MLP neurons of a small language model. Each row is named by its layer, matrix (gate and up: input weights) and neuron, and shows model dimensions 16-79. Each number is 200 + 40 x the weight over its row's rms, rounded and kept within 0 to 999. A neuron's up and down rows have the sign that makes its largest values positive.
After each neuron's rows, "fires on" lists the tokens most often at its 100 highest values on Wikipedia text that the model never trained on.

L6.gate195,274,190,247,175,177,193,159,308,250,221,226,191,208,232,144,222,144,161,207,265,232,228,255,182,181,208,228,122,236,174,214,179,167,244,254,148,172,207,199,182,143,191,219,182,153,94,206,261,291,129,156,227,208,119,168,198,189,256,190,170,179,156,137,207
L6.up195,210,235,157,211,132,153,152,213,246,194,252,126,242,132,194,162,219,144,180,184,232,221,261,240,174,198,277,215,185,250,219,203,127,187,200,107,170,126,187,170,218,254,182,162,254,159,183,279,226,258,152,149,190,221,221,150,202,217,143,274,253,218,289,162
fires on: ",", " |", "|", " by"

L3.gate164,133,153,174,164,189,193,254,169,190,151,191,189,180,145,279,215,201,188,194,189,192,225,193,245,174,197,165,224,173,226,162,154,203,229,261,244,213,197,254,258,235,179,227,267,222,194,253,262,244,267,148,274,183,167,250,220,227,186,182,140,226,232,162,223
L3.up164,196,223,214,245,188,247,220,211,241,203,230,147,218,129,241,268,126,234,149,184,170,187,223,121,150,243,227,276,246,185,244,255,166,132,191,255,177,147,168,180,149,213,203,249,230,290,222,172,103,196,233,156,230,172,217,229,204,214,232,262,150,169,232,226
fires on: " run", " div", "umb", "Cl", " flow", "orm"

L9.gate195,211,224,171,188,187,211,253,191,164,165,294,201,180,280,203,176,218,207,76,109,220,258,141,216,268,161,163,240,199,189,174,203,208,264,109,179,184,202,278,185,290,263,191,205,251,230,163,169,161,204,141,249,240,145,205,160,260,212,207,236,163,195,219,200
L9.up195,178,261,184,165,237,236,188,155,200,242,217,164,172,168,264,150,166,195,114,221,154,163,185,212,212,249,165,201,250,151,163,141,229,176,260,160,172,147,184,164,187,121,154,228,197,160,189,234,232,196,178,175,231,153,105,219,97,139,155,222,142,243,202,215
fires on: " of", "."

L9.gate90,175,202,213,159,203,156,237,207,163,187,247,276,158,171,219,99,193,143,218,183,219,248,119,196,244,199,193,305,179,225,218,257,247,195,183,169,116,193,192,207,206,219,160,222,252,176,142,260,158,231,209,237,246,208,196,169,214,172,162,199,209,240,185,167
L9.up90,198,207,242,138,155,226,221,218,154,281,226,258,162,235,226,216,166,152,139,207,233,218,209,151,202,240,202,233,201,196,182,197,142,257,185,143,177,251,166,194,178,166,222,146,175,234,117,216,140,224,220,216,188,139,138,258,244,117,172,128,248,254,122,132
fires on: " of", " from", " |"

L9.gate44,284,190,159,213,245,236,141,129,169,251,202,201,273,122,218,138,129,208,168,144,177,186,190,222,183,193,256,139,201,116,164,151,213,284,220,225,219,184,185,278,211,226,209,170,227,225,217,210,142,193,230,178,226,177,146,227,205,216,249,121,191,225,145,181
L9.up44,224,228,168,228,125,280,181,206,216,155,185,195,246,240,212,182,152,174,119,109,282,255,213,290,79,194,277,160,173,278,176,151,171,198,216,171,218,162,204,204,155,225,183,118,132,203,191,201,177,210,199,171,203,306,195,239,225,217,181,147,274,243,258,163
fires on: "\"", " |", "=", "|", ")"

L9.gate266,290,150,206,161,244,183,166,206,201,141,198,123,223,193,142,184,258,173,215,105,166,133,250,216,220,238,188,169,205,224,283,215,236,203,158,186,154,185,186,213,155,218,166,202,235,214,244,180,257,210,182,263,243,241,250,192,151,184,152,212,201,206,153,268
L9.up266,248,181,237,174,149,185,191,224,153,249,215,269,176,270,208,194,212,228,231,90,185,168,144,241,190,219,193,208,226,143,137,262,168,226,142,211,245,237,167,177,207,192,221,274,123,214,214,253,223,233,188,142,185,241,292,179,256,204,123,158,192,139,208,207
fires on: "s", " in", " May", "rd", "n", "ing"

L6.gate181,164,266,117,204,225,259,220,229,158,287,264,235,166,215,170,131,293,210,294,279,210,124,279,172,171,208,213,164,210,217,254,189,222,168,192,235,178,115,163,246,254,158,303,234,207,214,223,206,220,164,175,138,208,229,194,269,123,182,171,167,166,215,217,190
L6.up181,215,117,261,210,134,211,193,211,221,280,178,273,188,212,203,139,175,226,154,226,106,230,181,275,188,197,233,113,171,207,158,243,164,169,185,236,222,247,234,213,200,149,238,148,149,274,262,211,187,150,314,259,214,190,196,266,127,240,280,228,189,222,151,193
fires on: "\n\n", ".", " won", "-", " annual"

L5.gate186,232,138,137,223,90,282,192,189,235,158,180,163,221,202,241,153,168,208,177,178,227,215,161,184,176,132,195,196,232,180,159,213,196,172,217,238,141,162,236,198,179,210,208,175,177,244,149,202,208,207,175,238,217,99,201,209,230,215,183,165,260,147,113,186
L5.up186,278,208,158,204,134,261,160,147,307,182,199,180,230,287,193,183,194,200,121,211,156,225,158,171,203,206,195,208,206,176,145,184,228,217,249,209,132,187,205,232,210,174,235,190,155,240,173,185,114,149,245,210,251,72,204,191,202,231,129,103,208,150,184,193
fires on: " New", " album", " cover", "23", "–", "97"

L9.gate29,203,258,128,125,239,157,196,188,265,184,198,116,192,185,171,215,244,134,252,289,160,236,208,166,205,190,217,169,221,220,246,145,240,206,217,215,177,209,183,185,228,201,169,177,269,162,196,193,251,233,202,238,194,181,303,214,154,196,242,262,248,256,226,268
L9.up29,208,200,238,223,241,163,211,181,248,129,195,181,129,191,208,147,190,147,222,204,156,132,202,191,237,190,260,281,141,315,241,179,252,214,229,137,155,176,270,205,191,172,224,197,235,240,220,220,259,169,196,296,150,210,147,196,151,243,165,227,273,240,189,296
fires on: " in", " /", ":", " and", " |"

L6.gate75,132,185,156,283,248,216,190,167,239,276,213,186,233,231,205,196,229,188,259,165,233,188,171,244,204,150,193,112,227,196,187,241,224,239,234,213,140,143,190,217,206,236,116,186,222,145,178,176,174,230,259,222,167,187,198,251,170,173,188,231,267,270,159,188
L6.up75,152,155,229,201,195,193,197,129,168,134,149,160,197,103,231,167,248,188,204,190,251,208,204,285,208,116,231,117,200,228,194,228,111,266,256,258,191,176,186,142,258,204,145,139,201,232,181,250,210,233,186,273,204,184,172,223,211,199,229,220,215,194,181,202
fires on: " over", " for", "bon", "7"

L5.gate177,183,216,229,215,186,181,252,193,243,216,181,132,206,149,223,195,179,193,145,231,153,191,157,250,182,241,220,186,175,157,176,172,242,229,248,213,209,196,230,181,213,273,169,160,229,223,165,169,110,343,217,165,207,217,249,162,247,212,206,181,103,315,140,170
L5.up177,189,196,267,173,152,259,187,173,87,250,183,173,210,227,221,179,201,225,278,213,245,154,228,193,189,256,251,124,192,219,226,257,169,221,239,164,222,209,179,204,216,186,223,151,165,175,179,212,229,67,183,181,223,178,311,207,206,146,240,153,218,147,226,143
fires on: ":", "1", " on"

L7.gate288,263,282,123,219,169,197,220,218,279,202,186,227,182,100,185,178,240,226,205,228,196,181,231,262,171,210,152,230,118,210,150,130,276,197,230,192,234,213,159,234,251,197,218,158,225,222,264,223,171,171,184,193,195,294,138,169,187,226,273,255,218,195,155,158
L7.up288,251,230,161,225,187,226,184,232,285,227,129,276,235,134,225,178,163,235,228,240,172,226,210,247,181,223,159,258,200,210,134,176,251,229,182,145,246,243,194,181,245,167,210,173,254,225,190,248,146,155,173,204,125,274,150,204,250,264,249,198,231,183,163,164
fires on: " Ti", " did", " Georgia", " compete", " does", "ä"

L2.gate4,169,173,193,252,215,240,241,205,187,162,201,173,122,283,202,217,250,151,179,237,189,163,283,137,248,236,235,190,180,258,214,198,222,195,160,171,294,267,190,191,206,241,233,201,158,171,257,225,215,223,180,97,218,213,234,195,205,139,141,222,188,118,134,172
L2.up4,199,197,247,271,276,181,225,190,185,225,253,190,217,245,104,301,211,141,265,195,180,209,168,224,167,212,211,163,185,202,270,210,212,176,210,173,366,188,237,215,207,188,233,204,216,128,257,189,262,217,226,177,176,177,193,174,187,146,209,217,247,187,235,162
fires on: " Ca", " ca", " Atl", " O", " cr", " end"

L5.gate68,142,187,237,198,228,216,180,235,205,182,184,239,236,198,190,206,271,214,262,219,196,154,186,216,122,187,199,186,199,232,161,171,208,228,249,191,220,161,239,231,188,213,164,211,157,223,193,267,256,210,245,203,148,237,166,270,118,173,220,235,245,261,132,258
L5.up68,159,222,182,199,229,236,192,187,159,115,185,182,215,169,200,86,203,292,225,216,230,108,223,179,235,215,164,209,224,195,229,168,237,255,151,269,192,179,149,238,145,178,161,243,190,203,194,206,189,233,170,134,194,266,243,185,206,211,210,242,215,243,212,129
fires on: " (", "\n\n", " as", " types", " same"

L9.gate169,180,231,192,217,244,261,174,181,176,140,211,251,185,142,185,186,168,248,231,212,162,176,220,183,218,250,211,153,224,249,226,210,237,184,153,220,236,159,192,228,149,270,189,198,136,244,223,123,223,115,215,173,156,174,307,261,173,148,251,188,196,224,160,287
L9.up169,210,291,183,221,230,160,241,171,154,220,194,282,150,159,219,229,172,136,200,274,228,200,217,213,218,276,120,239,207,140,246,201,200,197,183,185,219,212,212,236,165,211,220,168,184,143,161,208,221,203,246,159,229,174,130,173,240,204,289,229,166,140,249,275
fires on: ")", ":", " is", " /"

L7.gate258,195,141,222,234,148,255,178,171,221,155,249,236,167,153,248,202,163,150,171,194,190,169,115,267,212,176,235,203,202,147,187,206,211,137,180,233,207,140,161,167,195,234,172,235,138,199,243,199,161,233,140,198,242,197,187,187,219,189,189,173,206,189,196,122
L7.up258,193,162,177,161,187,260,148,171,211,218,216,161,187,216,221,262,192,141,221,170,237,199,188,181,146,206,206,152,207,148,175,255,174,214,222,209,171,112,230,128,274,196,160,139,136,142,202,199,161,170,202,235,237,196,225,170,250,197,171,178,256,175,196,181
fires on: "=", "born", "23"

L6.gate271,229,198,232,96,198,270,139,277,244,208,249,165,104,161,156,224,254,204,181,179,254,272,186,222,119,218,146,255,152,180,188,141,229,169,171,286,200,223,208,253,208,224,190,225,230,152,229,196,260,124,256,189,203,235,256,190,253,166,178,156,246,192,150,165
L6.up271,268,163,255,219,223,192,156,216,213,166,203,204,209,232,261,186,195,140,203,254,199,256,144,220,222,232,227,193,187,156,191,185,238,252,158,160,222,222,274,278,213,206,202,141,216,248,198,227,150,197,279,232,194,192,174,182,220,216,184,164,188,221,131,165
fires on: "."

L7.gate219,256,65,229,214,184,159,211,172,170,196,144,160,199,224,198,209,161,235,254,192,110,194,222,156,218,205,217,165,142,152,231,205,272,224,258,258,124,239,201,247,231,196,188,206,163,291,273,219,180,220,196,323,205,159,151,183,170,208,192,225,193,176,76,195
L7.up219,238,171,260,185,160,150,231,182,188,153,217,186,248,197,185,216,242,237,246,207,204,166,182,183,197,248,237,237,179,156,237,251,211,238,212,180,179,174,264,153,201,157,132,211,166,230,179,214,165,210,199,297,189,235,208,168,251,246,230,161,278,286,98,179
fires on: "-", " game", " inter", "ar", " |", " develop"

L5.gate112,190,207,227,251,221,259,231,183,174,219,199,145,170,172,146,238,208,176,159,205,195,202,216,155,134,257,200,133,193,205,167,188,241,158,242,226,173,188,227,207,248,235,234,160,194,187,253,229,255,222,254,201,123,146,206,223,241,209,173,267,249,189,174,162
L5.up112,189,195,208,286,198,224,208,166,165,203,247,204,187,183,194,266,268,230,190,192,275,272,252,210,136,224,214,125,239,270,96,187,200,187,136,217,148,170,257,213,190,225,294,211,236,210,230,206,240,218,255,218,191,126,199,248,247,150,162,278,221,189,177,138
fires on: "ay", "Sh", "aki", " Rah", "oh", "je"

L2.gate221,293,136,233,201,210,161,166,206,184,179,212,264,313,201,204,160,199,104,242,231,180,203,219,169,188,253,97,196,242,258,278,201,220,134,148,152,264,181,251,245,162,221,236,252,246,166,191,185,199,243,229,211,123,143,174,220,248,212,191,171,199,191,218,193
L2.up221,316,135,213,190,113,231,162,196,223,199,196,221,250,166,199,215,189,210,259,175,202,226,184,235,168,256,177,201,258,235,225,255,164,150,163,239,200,162,265,189,228,196,234,138,212,185,236,282,172,196,214,195,190,121,149,181,284,188,168,223,228,192,184,114
fires on: " No", " professor", " Ad", " Rud", " Quarter", " Middle"

L9.gate113,273,178,192,214,210,230,210,196,166,193,179,233,153,251,151,255,245,134,171,201,218,165,229,165,148,176,238,174,162,145,179,192,216,202,236,159,225,220,165,224,198,234,216,307,208,196,215,204,233,200,146,178,276,198,211,271,209,192,262,201,154,215,241,181
L9.up113,220,228,97,216,175,247,238,200,157,214,150,233,258,263,240,132,220,252,176,225,184,228,252,248,163,197,189,228,189,163,146,261,204,242,197,179,193,222,227,259,210,167,195,220,208,227,232,191,205,253,182,216,179,209,216,205,237,177,224,220,158,225,137,167
fires on: " (", " was", "|", "na", "/", " were"

L7.gate245,210,177,183,128,152,229,188,229,124,154,203,85,192,199,221,225,213,145,182,230,242,218,164,187,217,231,250,203,243,221,216,248,172,255,238,208,158,144,199,183,170,200,175,223,202,203,210,219,180,217,268,218,207,151,166,201,200,217,152,148,249,191,210,269
L7.up245,206,166,178,125,170,293,201,210,187,225,161,190,262,203,142,150,207,209,243,222,213,202,184,217,196,177,250,153,216,236,169,212,286,176,228,271,166,200,204,151,215,161,83,199,243,231,169,227,165,252,171,217,301,131,188,129,178,219,189,157,249,195,155,179
fires on: " support", " events", " stage", " leader", " present", "hel"

L3.gate49,203,237,227,261,278,259,189,153,176,159,271,206,190,127,149,183,192,138,171,198,205,197,218,244,134,176,207,115,277,218,200,235,149,218,219,228,215,186,272,196,173,234,201,165,185,190,120,204,240,206,166,265,211,168,231,213,192,157,133,199,195,227,219,159
L3.up49,191,234,210,255,191,261,215,198,203,157,201,194,232,171,238,219,113,195,211,201,161,205,189,192,183,163,190,247,187,204,278,192,177,194,240,207,131,176,185,156,201,203,178,168,211,200,135,215,330,193,230,173,192,246,237,168,195,230,201,194,179,182,210,160
fires on: " Em", "ym", " just", " Us", " Om", " Am"

L6.gate152,111,229,222,218,282,199,193,174,138,148,217,146,156,192,153,191,204,156,203,161,220,205,236,221,224,186,255,165,208,217,207,216,209,206,219,187,199,181,132,185,209,151,180,147,150,251,176,176,260,176,225,193,186,164,290,224,236,172,263,156,150,177,185,200
L6.up152,176,206,154,166,218,220,199,198,145,147,120,216,185,197,236,127,132,193,233,238,209,158,210,187,242,181,225,193,169,150,211,188,224,223,256,150,301,206,207,190,246,242,261,208,171,203,207,229,228,134,254,169,184,149,229,104,181,254,136,266,200,164,205,307
fires on: ":", " 1", " /", "|", "land"

L3.gate43,183,199,177,181,216,238,219,236,198,234,243,207,199,283,175,131,230,210,200,214,175,251,225,251,136,197,127,198,204,239,161,212,168,135,166,142,167,257,279,284,209,167,252,189,255,155,248,181,242,144,219,127,227,221,222,193,155,172,252,196,220,233,261,134
L3.up43,182,182,201,143,179,213,146,167,197,202,196,210,244,204,229,118,233,231,169,211,187,149,187,215,214,201,247,275,200,176,140,208,150,227,210,192,229,278,216,224,178,230,196,164,151,154,237,202,126,175,244,153,166,187,210,194,244,151,186,259,118,181,249,169
fires on: "\n\n", " J"

L2.gate228,240,232,192,236,218,243,169,210,179,208,234,261,161,217,305,231,230,201,186,132,148,175,205,267,152,131,133,105,237,172,185,197,256,170,256,196,114,133,241,209,161,205,155,186,164,181,195,211,250,158,113,203,190,210,215,134,190,238,167,143,233,127,198,195
L2.up228,239,208,150,117,211,225,197,186,171,157,166,249,197,189,248,287,224,244,209,188,182,188,143,147,222,143,159,105,244,98,175,196,172,193,247,176,232,166,159,237,206,248,214,162,119,184,192,224,210,139,203,171,108,149,219,190,123,162,229,149,160,164,178,216
fires on: "8", " London", " Museum", " Berlin", " Team", " church"

L3.gate211,226,247,216,189,266,231,146,242,182,232,196,278,251,212,147,188,226,190,212,160,189,263,220,143,168,188,204,176,192,291,242,203,201,173,168,207,116,208,215,240,195,176,213,219,204,211,227,220,181,272,222,187,223,195,220,206,127,201,256,109,198,191,185,245
L3.up211,195,139,243,210,197,170,88,148,208,237,215,258,271,190,119,149,167,253,207,194,204,172,260,169,157,244,219,308,194,223,285,210,215,186,209,165,200,225,209,275,274,221,219,140,247,209,156,155,164,156,217,223,180,242,205,210,232,261,265,170,227,221,250,185
fires on: " Hon", ":", " res", ";", " Har", " off"

L7.gate305,200,152,203,173,236,227,195,283,174,244,194,198,199,246,253,206,206,234,222,226,207,201,192,291,175,216,165,178,166,237,215,210,151,245,230,201,241,238,235,212,234,235,259,198,165,134,285,221,279,142,201,127,237,183,180,224,168,141,289,273,250,261,272,166
L7.up305,225,217,270,179,212,255,209,154,154,222,221,235,126,233,231,133,218,162,315,143,156,256,170,199,180,208,197,146,193,182,195,182,267,231,232,223,259,182,244,201,169,163,233,107,241,252,168,230,179,210,141,221,207,152,121,249,210,190,226,134,179,274,208,218
fires on: "\n\n", "\n", " l", " ra", " ar"

L3.gate188,168,241,161,220,223,112,232,129,214,213,239,177,185,185,210,146,194,137,169,244,140,170,184,252,214,233,180,209,182,216,209,209,250,186,119,275,267,124,206,268,204,222,238,221,171,235,288,165,170,181,200,145,236,274,233,225,161,139,178,198,255,228,167,200
L3.up188,135,204,170,183,254,119,283,168,150,168,242,175,127,191,187,160,207,132,208,146,165,203,248,221,166,182,178,197,239,279,224,236,163,123,184,250,170,178,184,195,210,240,234,119,169,190,240,118,285,183,130,206,208,177,281,248,200,185,163,244,253,159,135,223
fires on: " Bi", " Di", " Ec", " ec", " Mu", " Phil"

L2.gate300,188,105,221,185,223,127,188,113,156,214,195,303,166,168,220,199,242,221,134,197,306,210,211,189,235,198,175,191,176,148,163,209,194,263,185,175,147,208,302,190,206,180,198,159,170,195,144,92,180,260,257,261,200,168,181,216,243,151,193,126,199,238,169,180
L2.up300,138,121,205,148,216,244,214,160,147,167,152,225,190,161,219,195,293,242,127,141,196,195,180,252,223,131,191,170,139,242,141,195,220,241,184,195,211,213,259,209,245,191,213,203,225,204,204,157,232,233,213,211,251,258,210,209,143,175,172,105,232,249,150,197
fires on: " qu", " Best", "qu", " re", " Add"

L5.gate84,243,198,133,196,204,182,164,227,250,222,240,173,254,213,193,214,252,148,146,252,218,144,244,147,241,173,175,171,178,181,279,133,170,149,155,202,171,168,191,240,191,196,179,225,118,210,196,194,269,155,131,155,225,211,252,232,182,158,193,254,195,189,210,208
L5.up84,194,156,152,185,236,222,197,241,158,295,162,267,224,231,160,245,187,290,147,201,175,222,182,161,251,153,178,97,170,244,260,246,256,218,143,130,187,224,256,155,282,214,154,198,229,181,211,173,247,252,202,179,208,215,202,204,187,222,212,173,203,217,158,205
fires on: " (", "\n\n", " were", "/"

L6.gate295,156,251,142,232,203,226,219,180,208,178,187,220,176,153,156,220,243,97,177,254,257,217,164,175,177,161,212,266,188,209,268,180,153,286,230,171,228,222,217,157,210,258,173,215,186,202,187,224,186,201,172,248,196,123,230,192,261,134,236,210,213,205,201,197
L6.up295,136,248,256,255,245,141,167,175,147,266,228,182,144,96,215,160,210,256,221,161,175,143,166,258,163,169,232,255,231,259,206,272,213,199,226,184,163,187,215,198,179,219,183,177,218,141,195,151,214,194,216,187,153,231,198,195,187,199,195,299,219,173,161,262
fires on: " |", ":", "|", " side", " League", " team"

L7.gate211,153,165,214,219,267,337,238,221,252,247,165,191,242,242,194,203,236,245,196,218,207,257,165,241,208,209,183,124,200,269,179,164,215,142,173,193,184,180,195,221,135,250,287,210,186,137,216,243,320,166,163,169,155,211,224,241,211,171,216,240,190,211,119,185
L7.up211,127,218,180,181,204,206,196,256,230,171,247,205,245,201,135,167,237,191,133,182,226,257,162,184,272,221,130,223,228,217,239,162,164,149,243,154,180,196,217,229,222,226,241,284,198,155,218,222,232,197,170,101,208,265,209,154,213,173,199,266,167,178,239,106
fires on: " of", ",", "1", " ("

L5.gate306,198,212,201,185,169,211,210,240,216,193,180,222,169,175,225,177,130,171,190,201,207,213,209,220,201,178,265,173,206,173,178,256,187,240,283,235,151,165,169,258,206,305,235,179,168,156,235,223,260,228,156,187,234,203,188,186,241,213,248,257,213,219,165,144
L5.up306,136,191,179,178,191,283,231,218,129,175,167,207,144,206,263,183,137,190,178,221,198,137,207,198,160,211,232,179,252,131,207,292,129,202,274,254,194,200,161,163,210,200,212,180,195,221,156,208,232,134,234,231,201,162,170,190,217,193,189,201,231,183,133,235
fires on: " for", " California", " to", "san", "sa", " on"

L6.gate247,255,167,269,167,169,186,183,213,214,239,229,181,183,140,107,214,193,238,177,214,232,265,187,195,228,202,197,147,113,201,270,84,237,135,181,201,171,184,199,263,180,228,148,179,203,206,220,234,179,190,241,236,211,180,179,127,162,202,235,162,128,232,222,161
L6.up247,207,240,288,190,167,174,197,227,214,196,264,279,215,184,143,194,148,247,99,229,231,192,271,214,197,248,228,198,248,213,215,213,207,197,166,177,187,168,218,256,166,235,188,201,206,207,208,198,212,172,220,247,173,195,172,200,199,238,136,107,176,196,206,178
fires on: " |", "-", ".", " general", " base", " General"

L7.gate255,154,269,130,220,250,192,191,278,259,180,168,223,162,132,281,213,205,194,189,206,195,201,225,204,179,207,219,206,229,175,204,243,213,177,202,193,221,183,165,191,153,225,184,189,184,202,217,167,283,146,185,188,201,126,251,176,170,202,202,147,177,191,207,260
L7.up255,155,218,201,274,197,229,199,175,253,166,239,224,158,186,200,207,181,171,200,240,215,182,152,148,174,185,185,153,231,180,192,217,133,204,148,215,253,210,208,175,277,199,200,244,204,135,205,179,185,214,222,122,176,217,221,218,157,172,176,203,229,114,243,211
fires on: " (", " 2", ":", " is", " —", "-"

L2.gate22,179,279,212,232,195,226,143,130,201,102,179,163,139,215,217,173,256,244,211,161,205,243,188,216,239,195,187,135,126,215,215,241,230,140,242,235,181,229,184,256,217,209,237,211,201,172,205,179,117,194,142,213,170,141,159,122,212,144,242,231,280,223,204,206
L2.up22,156,241,163,137,199,259,218,127,219,172,213,143,170,228,252,243,254,261,182,205,171,134,187,198,209,250,208,174,200,203,149,286,171,170,255,248,223,200,170,166,220,196,219,299,219,217,165,166,171,225,228,222,125,201,224,213,212,170,190,245,184,249,227,164
fires on: " April", "zi", "umn", "84", " Miller", " Taylor"

L2.gate11,252,236,192,205,210,208,170,232,188,228,229,130,182,166,182,232,205,212,220,214,203,199,258,215,242,192,195,259,260,192,217,213,207,227,151,235,135,183,231,131,192,198,191,129,186,200,197,189,226,221,133,251,238,165,255,161,255,201,269,153,262,143,189,143
L2.up11,264,261,207,180,215,225,169,191,187,215,235,185,215,166,150,262,182,141,196,209,296,157,119,219,189,208,187,227,313,170,143,224,198,253,225,208,184,157,130,159,175,221,233,225,212,213,215,205,209,216,218,263,164,133,154,188,215,202,184,227,223,183,208,179
fires on: "enc", "its", " bra", " Europe", " fifth"

L9.gate200,175,177,188,226,200,140,255,230,263,207,170,179,244,227,188,202,203,262,224,242,230,154,159,257,178,152,215,177,143,181,196,230,175,179,144,165,194,167,191,228,151,208,166,190,246,211,163,255,183,256,122,260,155,203,266,154,206,163,258,137,207,220,159,172
L9.up200,189,190,237,214,193,162,203,192,244,172,141,158,234,257,228,251,139,259,221,253,278,186,136,266,188,261,211,167,167,165,215,293,199,180,208,218,184,197,207,181,218,169,155,177,193,233,193,235,239,187,138,269,177,223,262,151,176,227,178,169,245,157,166,193
fires on: " in", " with", " since", ":", " early", " late"

L6.gate212,257,193,238,191,138,205,217,169,264,223,201,182,149,248,153,155,246,176,181,85,201,228,161,163,289,127,206,111,188,125,134,152,182,183,197,178,260,195,115,138,144,255,201,137,220,182,174,162,192,151,142,233,224,243,254,239,221,140,205,192,209,212,146,196
L6.up212,188,217,181,160,149,217,236,156,174,143,177,209,160,199,194,153,144,145,201,172,205,157,142,179,221,184,203,245,217,209,194,296,198,205,201,222,237,133,156,184,204,172,123,230,246,265,226,226,152,269,239,209,197,165,222,164,236,217,186,203,239,224,253,241
fires on: ";", " 19", ".", " 15"

L7.gate103,131,241,129,246,173,169,209,217,283,256,170,188,182,141,202,153,184,293,162,195,229,242,237,170,185,128,165,180,158,187,189,205,163,131,176,204,217,198,151,179,184,235,255,181,192,272,209,237,234,185,184,151,154,168,182,233,205,212,204,236,152,253,165,219
L7.up103,221,268,151,184,167,100,210,273,208,234,168,240,166,202,241,256,135,224,188,298,254,216,190,178,208,239,174,222,239,199,175,219,159,217,262,166,242,210,154,173,167,155,112,175,181,248,209,237,187,208,278,206,172,151,147,238,210,237,247,169,236,232,176,231
fires on: ".", "ing", " 2024"

L7.gate184,166,208,122,238,190,159,214,189,172,125,159,167,127,190,168,228,262,192,280,219,215,187,144,224,135,154,167,219,121,189,175,213,202,210,161,188,223,248,222,247,179,204,187,208,174,233,223,171,173,230,173,235,202,211,137,212,223,161,207,205,162,243,246,193
L7.up184,66,207,175,204,184,190,177,170,230,208,210,216,210,165,169,211,168,115,174,258,240,239,150,173,173,149,259,230,189,113,172,180,176,180,136,183,208,257,161,255,219,205,234,292,172,215,238,280,188,223,220,176,243,216,178,216,197,145,224,209,164,179,278,242
fires on: " ", " Pre", " of", " first", " v", " scores"

L9.gate43,249,232,214,220,227,202,196,210,150,255,233,162,176,186,165,239,94,196,222,164,200,265,239,189,177,153,208,230,154,128,291,199,237,235,175,233,155,237,186,242,237,156,148,202,259,267,296,198,226,179,199,228,253,218,191,187,232,251,228,136,190,134,211,213
L9.up43,166,227,231,154,220,171,179,194,188,297,193,255,214,185,243,198,196,231,192,206,167,168,285,187,280,301,208,222,223,235,223,247,181,121,221,239,196,195,143,172,270,239,189,177,162,211,251,227,232,210,196,233,205,204,187,167,236,183,163,139,230,190,122,151
fires on: ".", " game", " season", "ator", " |", "\""

L9.gate209,235,213,236,140,198,186,197,266,154,192,139,226,184,83,164,146,303,246,233,186,282,241,237,220,223,264,152,227,181,215,217,161,223,204,222,288,195,199,203,197,176,154,211,135,237,239,239,182,261,137,178,243,159,232,200,141,164,120,191,195,183,275,152,120
L9.up209,236,230,202,187,182,259,181,228,212,208,200,209,176,255,240,224,147,223,209,214,125,184,178,178,180,235,177,193,199,206,175,125,215,133,229,132,151,249,215,229,154,170,190,216,251,183,265,199,154,292,240,222,174,227,227,202,293,183,223,166,212,321,210,156
fires on: "."

L6.gate120,190,199,190,257,132,170,254,137,205,253,238,197,188,134,204,232,232,216,163,192,162,170,195,107,222,170,273,210,194,200,209,203,151,212,145,198,268,183,147,184,172,257,179,153,203,213,200,230,252,186,197,174,192,158,164,254,206,164,257,203,178,229,172,230
L6.up120,232,205,227,232,244,194,206,202,212,145,251,219,231,220,242,164,173,204,203,199,235,245,224,188,252,238,184,236,213,131,210,270,155,208,180,146,219,194,222,196,276,271,221,304,162,213,126,230,212,241,212,159,133,237,196,190,250,144,207,152,171,216,217,167
fires on: ".", "C", "F", "CC", "2"